Weights of a small transformer language model.
Size: 13 layers, width 384, 9 heads of 64, MLP 1536 GELU, vocabulary 2048, 28M parameters.
Architecture: LayerNorm before each block, learned positions, no biases in attention or MLP, tied embeddings.
Training: a variant of Adam for these matrices, 384M tokens.
MLP neurons of a small language model. Each row is named by its layer, matrix (up: input weights) and neuron, and shows model dimensions 160-287. Each number is 50 + 15 x the weight over its row's rms, rounded and kept within 0 to 99.
After each neuron's rows, "fires after" lists the tokens most often just before its 100 highest values on Wikipedia text that the model never trained on. A number after a token or word is its count.

L8.up824:66 55 37 89 25 72 57 27 42 72 51 35 69 55 74 26 58 87 58 49 45 31 57 47 63 44 60 47 45 51 55 74 66 57 34 38 49 57 47 50 74 31 32 61 65 43 48 33 53 69 47 23 48 58 55 75 36 50 51 51 55 30 32 50 32 46 66 41 49 27 54 51 58 56 40 56 71 38 45 56 95 71 64 67 54 48 62 14 42 48 23 50 64 46 17 41 56 56 55 35 56 56 53 27 79 50 56 34 55 41 53 71 25 33 64 66 40 56 29 57 53 48 42 28 67 32 45 62
fires after: "." 19, " Mc" 13, "e" 11, "re" 7, "o" 6

L8.up1109:58 49 59 73 75 66 56 28 62 47 22 52 73 75 62 72 74 47 68 37 55 34 60 42 47 29 61 60 69 47 59 61 29 42 45 47 43 36 38 65 31 47 72 65 61 60 47 49 55 90 46 40 13 62 37 47 42 33 58 42 70 52 80 50 48 52 50 51 57 51 53 55 47 43 62 79 52 28 56 61 66 67 45 51 59 67 23 65 78 46 56 57 59 69 47 60 20 74 39 44 69 57 41 42 66 77 88 34 21 69 73 31 42 39 39 45 58 53 63 27 48 38 44 42 55 57 43 53
fires after: " a" 13, " an" 11, " res" 8, " inst" 8, "|" 6, "v" 5

L6.up171:23 44 40 73 50 58 70 56 31 69 37 37 38 40 59 39 22 70 59 61 42 56 41 87 82 48 76 65 70 48 67 65 21 67 39 39 32 35 35 97 77 47 52 14 57 36 45 45 56 40 58 46 52 45 47 78 64 54 44 70 62 51 74 60 42 42 34 62 60 42 63 64 44 59 53 50 55 40 38 45 74 42 29 44 79 47 59 38 21 54 43 66 62 73 39 24 25 57 44 46 61 71 54 52 53 55 56 32 76 49 44 55 26 30 57 43 47 60 36 60 53 79 55 21 53 59 57 40
fires after: "\n" 58, ".\n" 8, ";\n" 6, "|" 4

L8.up889:71 52 44 55 55 51 73 37 37 65 39 12 65 54 58 64 26 79 45 43 39 32 13 52 77 27 47 56 58 75 57 68 50 43 69 45 57 42 56 34 50 45 47 78 63 34 43 68 41 55 51 18 86 15 62 62 34 46 26 52 57 61 53 61 47 44 31 53 70 22 51 47 50 43 87 69 30 38 69 62 62 49 34 56 36 44 69 55 58 48 53 43 51 47 46 33 43 68 31 37 53 43 57 41 58 44 47 57 51 58 41 31 54 26 55 84 45 46 32 10 47 52 48 24 65 34 64 42
fires after: " a" 26, " e" 15, " o" 9, " an" 9, " f" 6, " more" 6

L6.up76:55 60 55 50 30 52 60 54 53 80 56 36 47 17 42 58 61 54 40 51 72 60 54 56 54 73 46 65 74 55 56 65 99 46 48 52 48 63 39 55 82 30 46 42 47 71 50 61 64 59 53 27 54 46 60 27 75 85 36 65 45 41 66 67 45 39 53 48 36 47 63 78 31 43 37 25 66 49 39 45 52 48 34 54 52 98 52 43 42 46 43 52 84 83 63 55 30 60 58 49 34 37 58 52 14 34 54 46 52 37 85 35 18 52 70 53 59 52 57 59 31 35 26 58 66 55 40 50
fires after: " |" 24, "," 16, "0" 6, " " 6, " ." 5

L6.up20:52 54 60 47 53 55 52 29 35 41 67 49 69 61 58 40 39 51 54 48 39 36 53 90 50 41 57 71 66 46 46 59 39 71 60 56 41 62 47 40 56 43 74 74 44 51 43 76 76 52 37 19 42 73 42 51 53 32 51 33 15 59 58 70 64 18 49 23 58 46 41 54 42 49 57 58 35 54 64 36 63 42 54 67 32 57 44 59 62 66 49 48 96 52 57 54 70 59 59 55 50 36 51 64 90 19 55 41 37 61 53 64 72 34 39 26 77 47 53 41 31 53 45 46 40 60 50 48
fires after: " |" 34, " " 10, " T" 8, " L" 4, "ength" 4, "itle" 4

L8.up81:54 45 54 99 18 57 37 34 13 34 48 57 32 65 51 43 75 57 32 55 53 56 68 55 63 15 52 42 66 35 28 44 58 52 45 39 38 51 61 51 28 53 57 52 30 47 50 81 70 52 44 51 69 72 50 40 37 61 82 59 43 54 72 45 68 66 47 29 70 28 43 55 17 41 55 31 41 53 56 67 47 53 67 33 50 65 58 80 60 66 56 54 46 54 64 33 32 45 55 53 78 27 39 47 51 61 42 65 45 35 67 30 56 35 33 60 42 51 55 49 61 46 61 71 54 58 10 84
fires after: " m" 21, " v" 10, "qu" 6, "iv" 6, " re" 5, "v" 5

L6.up961:30 45 55 88 21 47 66 42 61 55 58 52 41 53 85 39 59 37 59 78 31 08 30 52 38 37 49 56 60 54 61 49 60 51 32 74 45 67 46 66 37 55 52 47 54 76 47 79 86 33 30 55 47 57 39 74 76 58 49 59 42 45 33 61 61 57 58 30 73 55 38 35 43 52 46 55 52 50 73 82 37 65 52 67 46 57 46 71 27 62 73 53 53 49 83 61 70 66 66 60 54 44 52 57 67 34 56 27 34 62 45 62 60 39 41 48 76 36 48 36 35 49 56 48 63 37 53 55
fires after: "|" 26, " |" 25, " T" 9, " of" 5

L4.up747:29 43 47 61 45 51 51 46 54 57 60 61 63 31 66 39 47 48 72 40 27 22 91 67 47 57 54 68 56 51 61 28 23 74 57 53 52 61 59 47 46 42 67 48 45 36 65 59 79 62 17 26 56 71 46 40 73 61 43 55 49 40 67 46 27 23 35 19 80 39 57 69 41 52 25 64 52 29 83 37 50 62 32 58 43 43 52 42 27 71 47 53 80 70 50 50 50 37 53 72 58 51 49 48 86 25 34 40 51 52 40 50 57 56 49 26 62 37 49 62 31 58 64 39 48 42 46 60
fires after: " |" 30, "." 8, ";" 8, " T" 6, "|" 5, " feat" 5

L8.up345:36 12 41 14 60 74 65 29 76 51 59 56 59 39 52 56 60 47 87 67 56 49 87 63 60 79 66 46 73 49 36 36 75 21 72 53 51 54 47 58 73 52 78 50 28 51 28 43 61 62 59 73 44 47 49 32 60 49 72 59 44 28 77 42 24 69 55 58 58 35 48 56 70 49 33 35 54 42 45 38 36 33 50 59 57 45 52 48 49 76 33 50 33 57 47 45 34 49 57 70 60 53 41 34 41 59 41 53 30 40 69 32 48 38 46 66 53 42 48 60 45 48 53 26 68 39 41 33
fires after: " a" 21, " the" 12, "y" 6, "ra" 5, "sh" 5, "ur" 5

L5.up905:55 60 51 29 51 35 78 67 45 15 70 53 35 24 60 38 55 39 52 50 75 45 47 50 45 53 69 53 57 38 60 34 44 63 55 69 44 69 32 57 95 62 46 81 40 44 52 70 52 46 38 20 55 55 75 74 53 35 77 53 36 38 48 36 52 24 46 64 53 34 78 45 48 75 74 58 45 70 51 16 65 67 58 55 10 64 61 75 57 85 46 43 75 47 73 47 43 47 69 47 59 66 67 26 74 54 47 44 29 35 57 22 56 30 46 68 56 68 53 34 40 40 71 35 45 34 34 39
fires after: " |" 36, ";" 32

L6.up1324:32 36 57 48 30 59 33 28 39 57 49 29 35 53 37 41 25 58 73 40 47 50 68 63 57 34 51 44 72 20 48 49 33 54 68 43 16 64 61 64 54 63 85 31 87 52 45 25 58 42 56 61 82 58 52 66 41 32 32 63 61 49 69 85 57 42 79 34 78 45 56 60 25 62 30 48 60 57 45 54 49 50 58 46 25 39 74 20 52 53 46 61 55 52 40 22 37 26 46 56 67 77 50 72 33 53 67 35 45 35 46 40 52 40 40 41 68 48 35 83 53 56 44 46 75 38 37 43
fires after: "\n" 33, ":" 12, "-" 6

L6.up722:49 39 36 64 65 46 37 34 41 44 66 58 50 50 31 52 42 70 34 48 53 53 58 45 51 48 71 58 78 62 57 39 53 54 36 73 49 58 42 36 37 57 48 49 45 38 55 71 76 47 54 33 20 67 67 43 33 46 35 40 45 31 51 39 34 29 53 57 63 42 36 43 34 59 31 65 27 39 72 61 54 44 47 50 34 44 61 87 54 72 41 45 79 48 85 51 88 70 76 42 63 39 52 37 45 23 61 53 48 56 62 41 35 64 46 51 37 57 66 27 35 55 48 36 65 41 36 64
fires after: " |" 47, " " 19, " L" 5

L4.up529:47 45 54 62 36 62 62 52 41 36 43 22 50 50 69 50 43 45 62 57 34 47 34 77 74 39 51 09 72 35 83 41 37 41 69 61 47 97 55 78 41 46 85 81 41 32 56 41 59 36 62 34 45 51 45 59 27 33 58 59 47 38 56 75 45 33 86 66 67 54 47 45 45 57 57 44 11 66 59 56 69 47 51 58 43 56 50 32 43 67 30 55 65 51 41 52 22 40 61 64 60 48 38 74 21 59 53 40 35 43 36 19 63 35 57 44 49 52 41 42 55 62 53 39 49 44 43 67
fires after: "\n" 64, ")\n" 11

L5.up455:55 59 52 96 21 68 74 17 55 37 52 54 50 40 45 41 59 68 48 67 45 19 40 58 74 35 49 44 55 73 59 57 75 43 39 55 34 54 44 53 67 21 72 61 32 51 50 51 74 37 31 49 54 45 64 52 85 53 34 60 68 27 83 58 55 55 83 36 61 41 39 35 33 60 27 62 50 54 46 82 55 74 42 56 37 39 50 42 31 40 23 50 43 54 34 41 19 44 59 27 46 57 40 65 45 70 43 50 27 35 58 36 44 31 61 53 66 44 55 46 74 53 64 26 67 51 44 60
fires after: "." 44, "C" 5, ";\n" 5

L6.up1374:51 53 53 73 46 68 53 67 34 54 55 25 65 55 49 51 28 61 58 34 51 26 49 46 61 49 48 29 69 37 92 68 40 46 52 55 45 80 53 73 46 39 57 53 89 49 55 58 66 18 50 48 50 34 56 56 48 44 55 62 57 52 79 56 61 50 92 83 60 72 39 54 46 58 64 46 51 56 45 55 61 33 19 43 57 51 76 46 64 33 26 62 84 28 35 46 48 41 58 61 42 23 57 58 27 66 62 40 50 27 24 54 52 42 59 46 70 57 60 60 48 50 49 62 72 40 60 64
fires after: " " 34, "\n" 17, "," 5, " |\n" 4, "%" 4

L8.up577:30 42 62 40 55 51 68 39 75 53 45 30 51 39 46 51 30 61 29 47 33 49 17 56 59 74 69 61 89 33 43 69 51 29 51 14 47 59 43 23 65 28 53 40 43 63 32 45 68 58 37 27 35 32 89 48 84 34 40 75 49 26 36 56 52 81 41 49 48 22 35 48 57 62 45 49 74 32 54 54 66 55 53 44 39 63 68 98 69 60 43 55 77 50 30 47 53 25 57 44 54 31 65 40 67 51 44 28 37 66 44 44 37 50 51 61 46 42 55 39 49 58 44 48 31 38 62 53
fires after: "," 74, " and" 7, " (" 4

L8.up960:55 25 50 39 53 60 72 60 54 52 55 29 41 43 51 64 52 57 50 65 67 57 52 50 50 61 36 21 84 38 48 51 38 56 69 58 38 87 75 53 69 64 47 74 44 47 42 66 87 33 46 44 43 56 84 29 30 43 30 54 59 20 40 32 57 73 62 43 53 38 70 37 40 43 47 61 29 66 46 27 45 47 53 52 21 61 77 60 51 87 53 63 49 56 53 20 71 41 42 64 54 79 72 44 61 36 23 56 41 65 54 56 36 37 26 69 60 57 41 35 31 61 34 36 53 30 77 67
fires after: "S" 35, " S" 19, " s" 8, " |" 7

L8.up3:39 34 58 47 41 34 58 39 55 46 34 53 63 80 37 35 57 53 58 34 40 73 20 28 67 74 50 67 58 48 52 67 44 44 58 36 50 46 43 24 62 28 67 70 29 70 47 55 46 54 65 08 25 18 69 49 43 47 43 43 50 56 65 36 68 35 66 35 67 50 25 42 73 40 39 54 64 44 45 53 50 56 47 51 31 57 52 80 61 52 49 65 69 34 34 47 60 43 83 57 49 47 68 47 66 57 71 29 49 47 68 00 69 34 48 67 50 64 59 56 34 40 41 59 17 50 26 48
fires after: "-" 30, " and" 19, " |" 7, " -" 6, "," 6, " \"" 5

L5.up302:38 52 52 56 39 58 47 43 49 43 38 40 66 48 88 50 50 55 79 44 22 55 34 44 45 36 59 65 43 27 79 56 20 60 21 52 30 62 60 49 39 31 56 47 40 38 68 33 38 60 34 37 32 80 60 45 60 61 55 44 53 50 58 36 32 41 48 56 63 32 48 57 60 72 23 46 67 58 62 46 66 51 44 39 52 48 31 42 62 57 32 53 76 88 43 29 21 39 62 79 73 49 49 39 88 37 49 37 38 64 22 39 70 40 40 45 30 71 39 39 47 57 53 07 19 56 48 57
fires after: " |" 24, "|" 17, "-" 5, " Pl" 4

L5.up1190:33 51 70 45 20 48 92 42 21 64 41 39 32 42 52 47 49 48 39 46 62 41 42 37 58 44 81 69 68 52 71 36 62 24 45 49 46 38 34 62 91 02 59 51 35 66 33 45 32 41 37 27 67 44 44 14 72 79 73 60 65 37 59 52 36 40 67 89 39 52 79 70 61 41 39 33 66 54 53 58 72 67 48 74 22 48 63 74 76 51 64 42 64 47 41 47 39 66 46 61 28 57 53 54 25 28 40 38 55 35 65 53 47 59 63 66 29 44 68 52 44 50 57 27 56 41 58 60
fires after: "," 54, "." 13, " when" 5, " |" 5, " where" 4

L8.up1001:27 43 64 37 44 76 67 63 65 40 07 26 40 54 64 48 24 60 60 19 22 37 45 22 61 43 51 89 72 51 44 67 58 18 56 46 49 46 43 69 78 43 63 20 56 54 46 58 39 36 70 31 71 65 76 63 67 35 44 54 63 43 50 53 50 47 40 53 51 61 62 37 52 29 51 53 40 15 26 53 75 37 31 57 49 38 65 64 72 67 60 59 51 50 64 65 44 85 50 53 52 49 51 41 25 76 70 52 35 49 61 58 59 28 72 31 61 52 53 56 32 27 49 67 70 49 48 52
fires after: " a" 25, " an" 16, " the" 10, " inter" 10, " con" 8, " en" 5

L6.up773:52 36 69 67 40 47 48 25 58 23 61 31 63 47 42 25 46 54 60 21 53 55 38 46 75 42 60 74 56 49 80 60 39 63 57 62 46 46 51 47 60 48 45 62 50 36 40 51 89 36 54 37 70 53 77 46 66 49 51 42 96 42 52 66 48 54 44 47 77 40 44 48 58 64 25 12 82 58 70 56 45 65 44 64 14 46 73 53 37 65 28 56 53 36 34 36 55 58 61 51 37 65 51 54 71 68 44 60 50 81 44 70 52 33 39 49 56 51 26 71 34 54 47 56 56 39 45 51
fires after: "." 42, "-" 18, "|" 7, "," 5

L8.up847:28 42 72 56 56 62 52 38 75 63 49 22 43 53 49 76 24 69 61 43 38 50 47 20 41 55 58 57 66 46 23 74 47 36 38 50 58 82 56 52 34 57 65 36 65 43 49 39 75 57 65 65 42 76 37 48 45 38 54 46 50 45 34 85 53 67 37 64 60 64 58 00 58 60 33 37 23 52 52 65 58 15 48 49 30 35 71 55 51 87 47 46 58 65 42 50 51 48 51 54 47 38 41 46 38 47 76 65 77 48 48 42 45 19 62 67 52 67 38 33 37 38 47 47 47 34 50 38
fires after: "n" 22, " en" 13, " par" 9, " Par" 7, "yn" 5, " con" 5

L8.up1297:54 33 60 27 52 63 54 37 37 72 44 85 24 27 52 54 53 63 58 77 61 37 62 64 59 51 64 76 69 52 47 41 58 51 37 59 31 71 74 48 45 15 73 23 27 52 25 66 66 37 53 52 53 42 51 50 35 35 71 89 62 22 60 67 20 37 76 89 56 53 48 66 42 48 42 68 49 62 60 77 49 48 43 52 53 47 52 52 43 67 56 60 70 47 58 48 16 51 52 66 68 60 64 25 55 44 42 47 42 38 56 71 39 44 67 23 36 43 42 50 44 62 52 53 56 73 67 69
fires after: " part" 16, " app" 11, " dec" 8, " Lab" 8, "l" 6, " comm" 5

L8.up1218:41 48 43 19 76 50 54 54 88 47 43 83 61 53 52 49 59 44 58 54 72 64 68 65 51 32 62 42 74 35 57 38 37 49 68 44 37 63 44 75 30 33 82 59 62 56 55 25 62 47 29 45 38 53 52 39 43 59 76 80 52 37 59 32 39 12 67 43 53 62 46 46 31 62 49 80 56 36 44 63 47 47 65 49 39 59 59 65 44 44 39 63 34 39 62 25 36 42 38 66 78 26 48 64 53 69 49 46 46 79 79 57 52 58 44 72 35 62 61 36 34 58 51 52 57 56 59 72
fires after: " inst" 18, " sp" 14, " app" 11, "og" 11, " part" 8, " dep" 6

L8.up1205:37 31 57 65 28 59 57 48 49 76 63 39 54 60 60 32 15 36 43 50 62 36 38 64 61 45 76 64 75 54 93 76 50 60 42 38 57 70 18 79 38 32 85 45 35 63 52 56 57 60 39 25 50 44 61 32 60 66 38 54 52 42 46 54 38 65 27 52 35 37 78 53 40 57 41 31 52 50 64 42 58 42 36 84 66 64 60 38 79 59 61 42 75 49 50 39 57 42 42 37 47 43 52 80 36 40 47 56 61 55 43 27 59 40 64 49 59 86 49 34 41 47 52 31 36 51 45 65
fires after: " |" 25, "," 14, "%" 6, " inst" 5, " –" 5, " " 4

L8.up567:52 49 48 15 67 60 64 99 40 51 47 47 68 40 52 44 50 46 61 60 49 39 28 56 45 86 53 50 73 38 49 46 61 43 59 78 30 87 71 34 45 57 63 48 29 47 63 61 52 55 55 58 44 53 63 27 52 47 46 36 16 45 50 57 61 41 42 52 59 29 29 62 45 30 42 33 51 55 34 59 50 39 57 32 44 48 50 36 37 75 55 49 63 49 79 65 48 43 91 75 73 55 69 27 62 34 54 36 24 56 61 35 64 57 45 60 46 44 30 41 17 46 71 46 49 44 39 52
fires after: " the" 41, " his" 4, " its" 4, " a" 4

L8.up339:32 61 41 55 47 71 40 64 61 82 34 42 82 44 65 52 57 50 60 40 70 35 90 40 60 50 58 54 64 73 59 37 78 56 55 45 39 55 34 50 58 63 38 60 19 55 37 58 54 54 36 51 44 77 42 60 41 90 36 38 62 45 59 39 66 76 43 53 39 52 53 21 38 47 38 43 24 65 71 17 43 31 52 65 73 50 49 64 27 62 52 71 55 53 51 49 68 33 58 49 81 57 61 50 59 45 39 35 48 43 50 59 79 52 49 27 74 58 40 63 32 30 36 64 47 47 50 52
fires after: " S" 16, " R" 15, " s" 12, " F" 8, " f" 6, " m" 5

L8.up1436:36 53 56 55 44 58 45 22 45 56 54 16 66 27 68 64 47 39 61 39 37 47 08 49 81 54 12 31 45 52 51 71 58 61 62 16 51 55 62 57 59 54 68 81 47 41 38 34 55 99 50 29 32 70 57 40 32 44 52 41 58 34 43 55 66 41 38 65 58 31 42 54 63 45 62 40 35 43 52 61 36 44 48 40 43 35 21 47 63 55 63 57 44 63 42 55 21 52 47 48 48 57 59 49 48 81 76 41 47 57 43 43 33 34 62 49 56 42 44 44 50 61 06 36 67 42 56 61
fires after: " o" 14, " to" 12, " de" 9, " a" 8, " be" 8, " hel" 7

L8.up77:29 31 35 94 44 35 33 34 50 39 52 58 55 66 39 39 39 51 47 62 48 46 41 25 55 57 51 42 66 49 35 39 34 38 59 87 50 59 54 62 54 43 34 48 40 69 38 47 61 48 42 58 55 67 43 61 55 58 45 62 61 44 74 35 51 45 63 15 43 47 63 35 37 47 41 35 41 73 65 13 47 44 35 51 32 55 89 63 61 64 28 49 62 42 60 39 50 34 54 71 47 53 51 30 24 77 35 37 37 37 47 52 61 51 49 39 63 62 55 32 40 19 52 47 62 53 27 87
fires after: " v" 16, " T" 12, " the" 11, " m" 10, " |" 9, " a" 4

L6.up1094:34 41 67 60 46 39 72 25 27 39 84 56 32 41 35 24 48 21 73 23 41 40 63 71 83 49 50 45 59 57 82 62 58 26 45 33 32 55 64 41 48 46 47 73 43 71 48 42 72 49 52 66 54 40 75 47 66 45 84 43 73 34 36 71 31 41 38 53 76 46 23 53 63 39 19 23 96 52 59 29 71 64 58 69 24 28 43 58 48 52 47 58 51 44 16 37 52 70 49 53 43 71 57 41 29 62 64 62 47 56 33 47 47 50 51 50 48 51 27 62 38 45 68 73 46 36 54 34
fires after: "." 47, " A" 4

L8.up1270:49 39 33 46 57 68 34 78 59 59 53 55 69 41 63 49 47 61 72 39 27 42 50 47 50 67 83 53 62 76 12 70 57 55 42 47 42 33 69 40 65 77 66 28 33 46 44 66 57 49 40 54 59 63 57 70 87 68 61 35 58 43 39 39 51 46 57 37 41 41 19 36 56 51 50 34 39 44 63 41 43 62 43 49 46 48 70 47 35 41 44 72 36 62 51 44 83 17 58 69 70 55 52 28 65 80 43 54 61 39 74 61 75 57 35 42 62 57 11 61 32 22 61 74 54 23 50 44
fires after: " all" 14, " J" 12, " M" 11, " j" 7, " Bl" 7

L8.up391:21 68 69 44 40 53 52 56 39 96 61 38 61 24 64 57 14 40 44 45 54 13 41 52 41 12 66 43 47 85 58 61 33 42 59 67 40 66 64 49 45 65 56 53 51 79 36 54 63 49 34 45 46 50 53 41 38 71 36 64 75 52 54 45 45 60 43 50 59 48 34 24 60 52 51 59 07 49 79 61 54 34 33 57 75 44 53 53 68 51 52 65 43 50 69 55 58 44 57 72 59 33 46 49 42 71 49 48 32 29 75 47 42 37 76 46 45 43 43 14 41 64 44 30 53 36 62 25
fires after: " a" 26, " T" 13, " f" 11, " A" 9, " F" 5, " C" 5

L8.up1017:21 30 70 31 48 38 43 57 34 33 48 57 20 64 48 92 49 38 49 84 64 56 48 66 57 31 70 72 68 55 40 50 51 26 68 57 24 44 61 69 48 61 67 50 25 65 21 48 78 47 64 42 50 59 61 38 44 67 73 58 53 43 50 15 47 40 45 43 63 53 50 62 21 49 46 60 14 71 52 93 29 55 82 58 38 72 46 73 55 64 54 57 47 60 60 45 20 70 56 59 90 38 58 52 48 50 35 40 10 53 63 53 37 47 53 45 55 58 60 44 60 46 48 53 38 52 67 36
fires after: " p" 18, "P" 12, "op" 9, " P" 9, " sp" 9, " T" 9

L5.up218:20 56 55 61 53 44 57 26 40 53 43 37 72 45 59 59 64 58 62 54 51 55 30 72 89 40 46 60 53 24 69 51 42 57 46 58 37 30 60 64 44 39 39 45 51 36 42 33 77 68 66 73 49 47 49 32 73 49 57 29 51 48 75 40 41 51 41 36 55 57 41 44 37 52 72 51 48 55 29 42 64 58 39 52 45 69 48 27 59 48 63 67 46 92 22 12 15 46 59 58 49 72 51 26 42 53 61 45 49 69 43 57 42 47 35 61 52 63 49 43 31 68 65 72 44 48 48 47
fires after: "|" 58, "ry" 5

L8.up1402:73 55 57 38 58 74 52 54 62 37 34 49 53 82 55 47 56 73 26 41 53 75 33 55 70 38 54 56 75 62 60 49 36 28 47 45 45 32 59 31 62 68 68 51 46 71 34 47 14 75 24 59 51 69 63 38 34 51 83 31 84 53 40 69 65 38 46 59 61 39 86 51 54 45 48 59 47 47 30 42 40 42 69 82 63 53 50 63 70 45 59 51 31 48 29 37 50 50 46 50 61 64 64 64 72 72 51 48 39 54 84 49 64 47 45 46 50 59 41 46 42 42 47 43 37 38 64 81
fires after: " f" 22, " re" 11, " m" 10, " s" 8, " prom" 7, "re" 4

L6.up80:03 27 70 83 30 45 47 43 57 45 61 42 58 45 72 60 58 67 62 70 40 24 17 91 66 42 56 54 51 50 78 56 48 57 60 33 50 53 55 52 60 43 54 54 62 58 47 44 62 49 31 66 33 52 45 60 69 79 40 59 87 59 73 52 47 56 47 56 61 46 35 65 32 37 52 53 59 41 45 33 43 57 33 58 47 64 32 29 38 45 71 46 46 56 50 69 48 62 73 68 39 34 65 39 61 50 54 65 32 69 30 35 70 37 38 55 54 68 32 55 31 63 36 46 40 28 56 33
fires after: "|" 15, "201" 12, "\n" 10, "202" 8, "200" 5, "199" 5

L6.up249:54 46 80 56 37 52 85 42 19 46 33 45 75 32 49 63 46 88 44 18 40 75 46 35 48 19 49 54 53 56 42 73 48 53 52 25 40 38 45 39 46 54 62 64 52 81 55 39 50 47 35 27 74 33 71 51 77 60 58 68 57 25 83 54 44 71 53 50 62 51 28 47 60 30 44 57 58 16 42 71 59 56 29 43 35 51 46 48 28 24 36 67 43 48 40 32 31 42 41 28 27 45 45 43 46 66 86 66 57 88 39 30 55 34 33 98 43 47 41 43 38 56 46 39 51 44 60 62
fires after: ".\n\n" 28, "==\n" 17, "\n\n" 10, "." 5, " (" 4, "==" 4

L8.up859:99 66 50 46 52 59 41 48 37 67 66 57 60 29 60 51 50 40 45 44 46 52 67 36 54 34 62 55 53 50 35 20 77 36 53 59 58 49 78 54 51 54 38 46 58 50 56 77 57 36 39 26 61 70 65 49 31 48 32 59 61 30 13 29 34 45 46 31 36 40 74 66 31 76 48 38 42 52 29 37 64 28 75 55 49 86 67 65 50 62 32 52 61 55 59 60 64 24 52 31 61 69 63 73 01 49 39 42 33 37 65 38 32 34 79 42 47 47 72 38 34 35 41 48 56 50 41 59
fires after: " " 28, " |" 19, ";" 6, " S" 4

L8.up183:14 90 46 44 44 37 50 61 38 52 58 45 51 22 75 61 29 44 57 48 56 51 45 42 73 60 62 28 63 25 63 71 13 34 73 76 37 54 42 40 22 38 74 53 28 35 55 13 65 40 68 49 72 55 73 38 27 59 64 36 53 41 68 38 40 49 33 59 39 51 53 44 44 76 39 64 46 29 42 41 51 75 38 78 36 46 70 40 56 50 79 73 76 62 45 43 51 42 59 48 65 35 68 42 44 38 58 42 31 56 53 48 53 47 45 61 68 80 48 49 46 60 40 35 66 35 51 16
fires after: " (" 37, "|" 11, " |" 11, "===" 5, " G" 4

L8.up785:71 56 46 73 51 72 36 69 45 66 59 40 93 18 57 54 52 58 62 30 59 38 49 56 40 45 69 71 54 64 38 72 44 59 44 21 46 53 46 51 57 50 70 47 27 56 45 52 39 47 26 47 46 47 48 74 51 55 64 52 70 50 84 39 52 36 39 24 53 29 67 42 37 49 69 37 34 24 43 24 48 59 44 55 54 65 54 60 73 60 45 59 33 69 49 36 50 53 39 72 64 65 42 60 51 63 52 34 27 62 57 24 88 74 58 49 62 55 22 41 33 25 53 50 46 37 49 79
fires after: " m" 18, " f" 13, "est" 7, "od" 7, " w" 7

L4.up903:47 54 40 56 60 57 62 50 39 52 64 45 30 41 37 25 20 55 57 48 34 31 54 75 81 30 60 09 62 44 52 62 42 47 23 53 33 62 59 67 52 46 46 25 49 39 56 46 54 47 54 57 55 64 70 77 60 58 58 44 58 28 51 64 26 40 75 56 82 53 51 32 54 55 60 34 25 63 46 31 72 38 66 45 37 31 56 44 68 46 43 82 53 42 54 24 55 27 61 57 81 44 40 64 15 28 59 47 51 51 27 58 34 38 32 51 66 61 28 76 55 37 66 41 56 41 42 55
fires after: "\n" 41, ";\n" 10, ")\n" 9, " m" 7

L4.up677:47 37 39 64 44 57 65 36 32 51 53 46 47 37 50 53 49 69 63 59 58 17 36 79 65 29 63 26 56 45 65 55 50 32 37 47 28 50 59 72 64 18 88 54 56 49 64 48 78 40 43 66 51 22 45 63 60 69 46 44 56 45 55 51 58 20 68 67 53 55 75 41 55 87 61 44 36 30 52 43 63 51 39 78 44 46 62 38 58 42 72 67 59 53 52 10 61 21 40 68 77 65 36 52 44 72 62 47 57 33 34 47 48 42 25 36 99 71 35 43 51 59 58 42 62 47 37 33
fires after: "\n" 34, ";\n" 6, "er" 5, "in" 5

L8.up318:34 67 49 48 51 30 52 48 13 44 45 38 39 42 70 52 49 52 28 48 59 56 38 59 73 47 71 75 75 45 36 58 43 42 40 63 24 52 60 54 24 54 68 36 56 49 36 43 52 44 49 58 69 51 50 47 59 49 47 67 67 65 96 31 65 22 64 67 56 50 37 39 39 58 48 52 34 56 40 52 40 46 33 33 34 57 57 61 58 25 32 72 54 63 63 57 37 43 61 40 61 45 67 53 61 54 31 46 41 69 59 53 45 63 80 52 49 82 52 52 47 63 58 40 34 52 49 48
fires after: " p" 21, " P" 11, "C" 8, "op" 8, " c" 7, "P" 6

L8.up1083:43 38 42 41 42 63 64 22 15 44 70 40 75 27 43 49 28 69 30 56 42 64 62 62 77 49 57 33 49 10 57 28 46 37 68 44 47 79 83 27 51 33 74 68 57 31 56 33 52 44 49 57 13 54 59 29 61 63 58 34 50 64 33 37 65 45 35 31 37 62 53 58 46 55 47 62 51 63 48 14 62 55 22 39 71 33 61 57 64 69 67 63 64 53 52 13 37 10 47 58 69 49 55 55 78 49 33 65 51 74 32 59 51 54 53 58 60 72 16 49 52 65 46 26 61 58 68 59
fires after: " S" 22, " H" 21, " C" 12, " s" 8, " h" 8

L8.up1136:41 61 27 55 39 40 37 68 36 55 37 43 71 52 67 61 47 47 32 49 38 47 48 20 67 59 58 28 54 55 57 59 40 26 42 55 34 63 69 56 23 50 57 43 13 67 75 35 35 54 68 42 51 64 68 54 76 70 63 38 36 49 22 14 51 51 51 50 46 53 18 34 43 25 59 32 39 70 36 42 44 35 61 48 63 52 70 83 46 59 68 90 58 67 50 43 62 35 63 57 76 59 56 13 55 62 70 38 43 40 65 68 44 48 37 45 33 57 35 56 42 24 67 41 30 50 40 36
fires after: " U" 18, " J" 12, " M" 12, " N" 10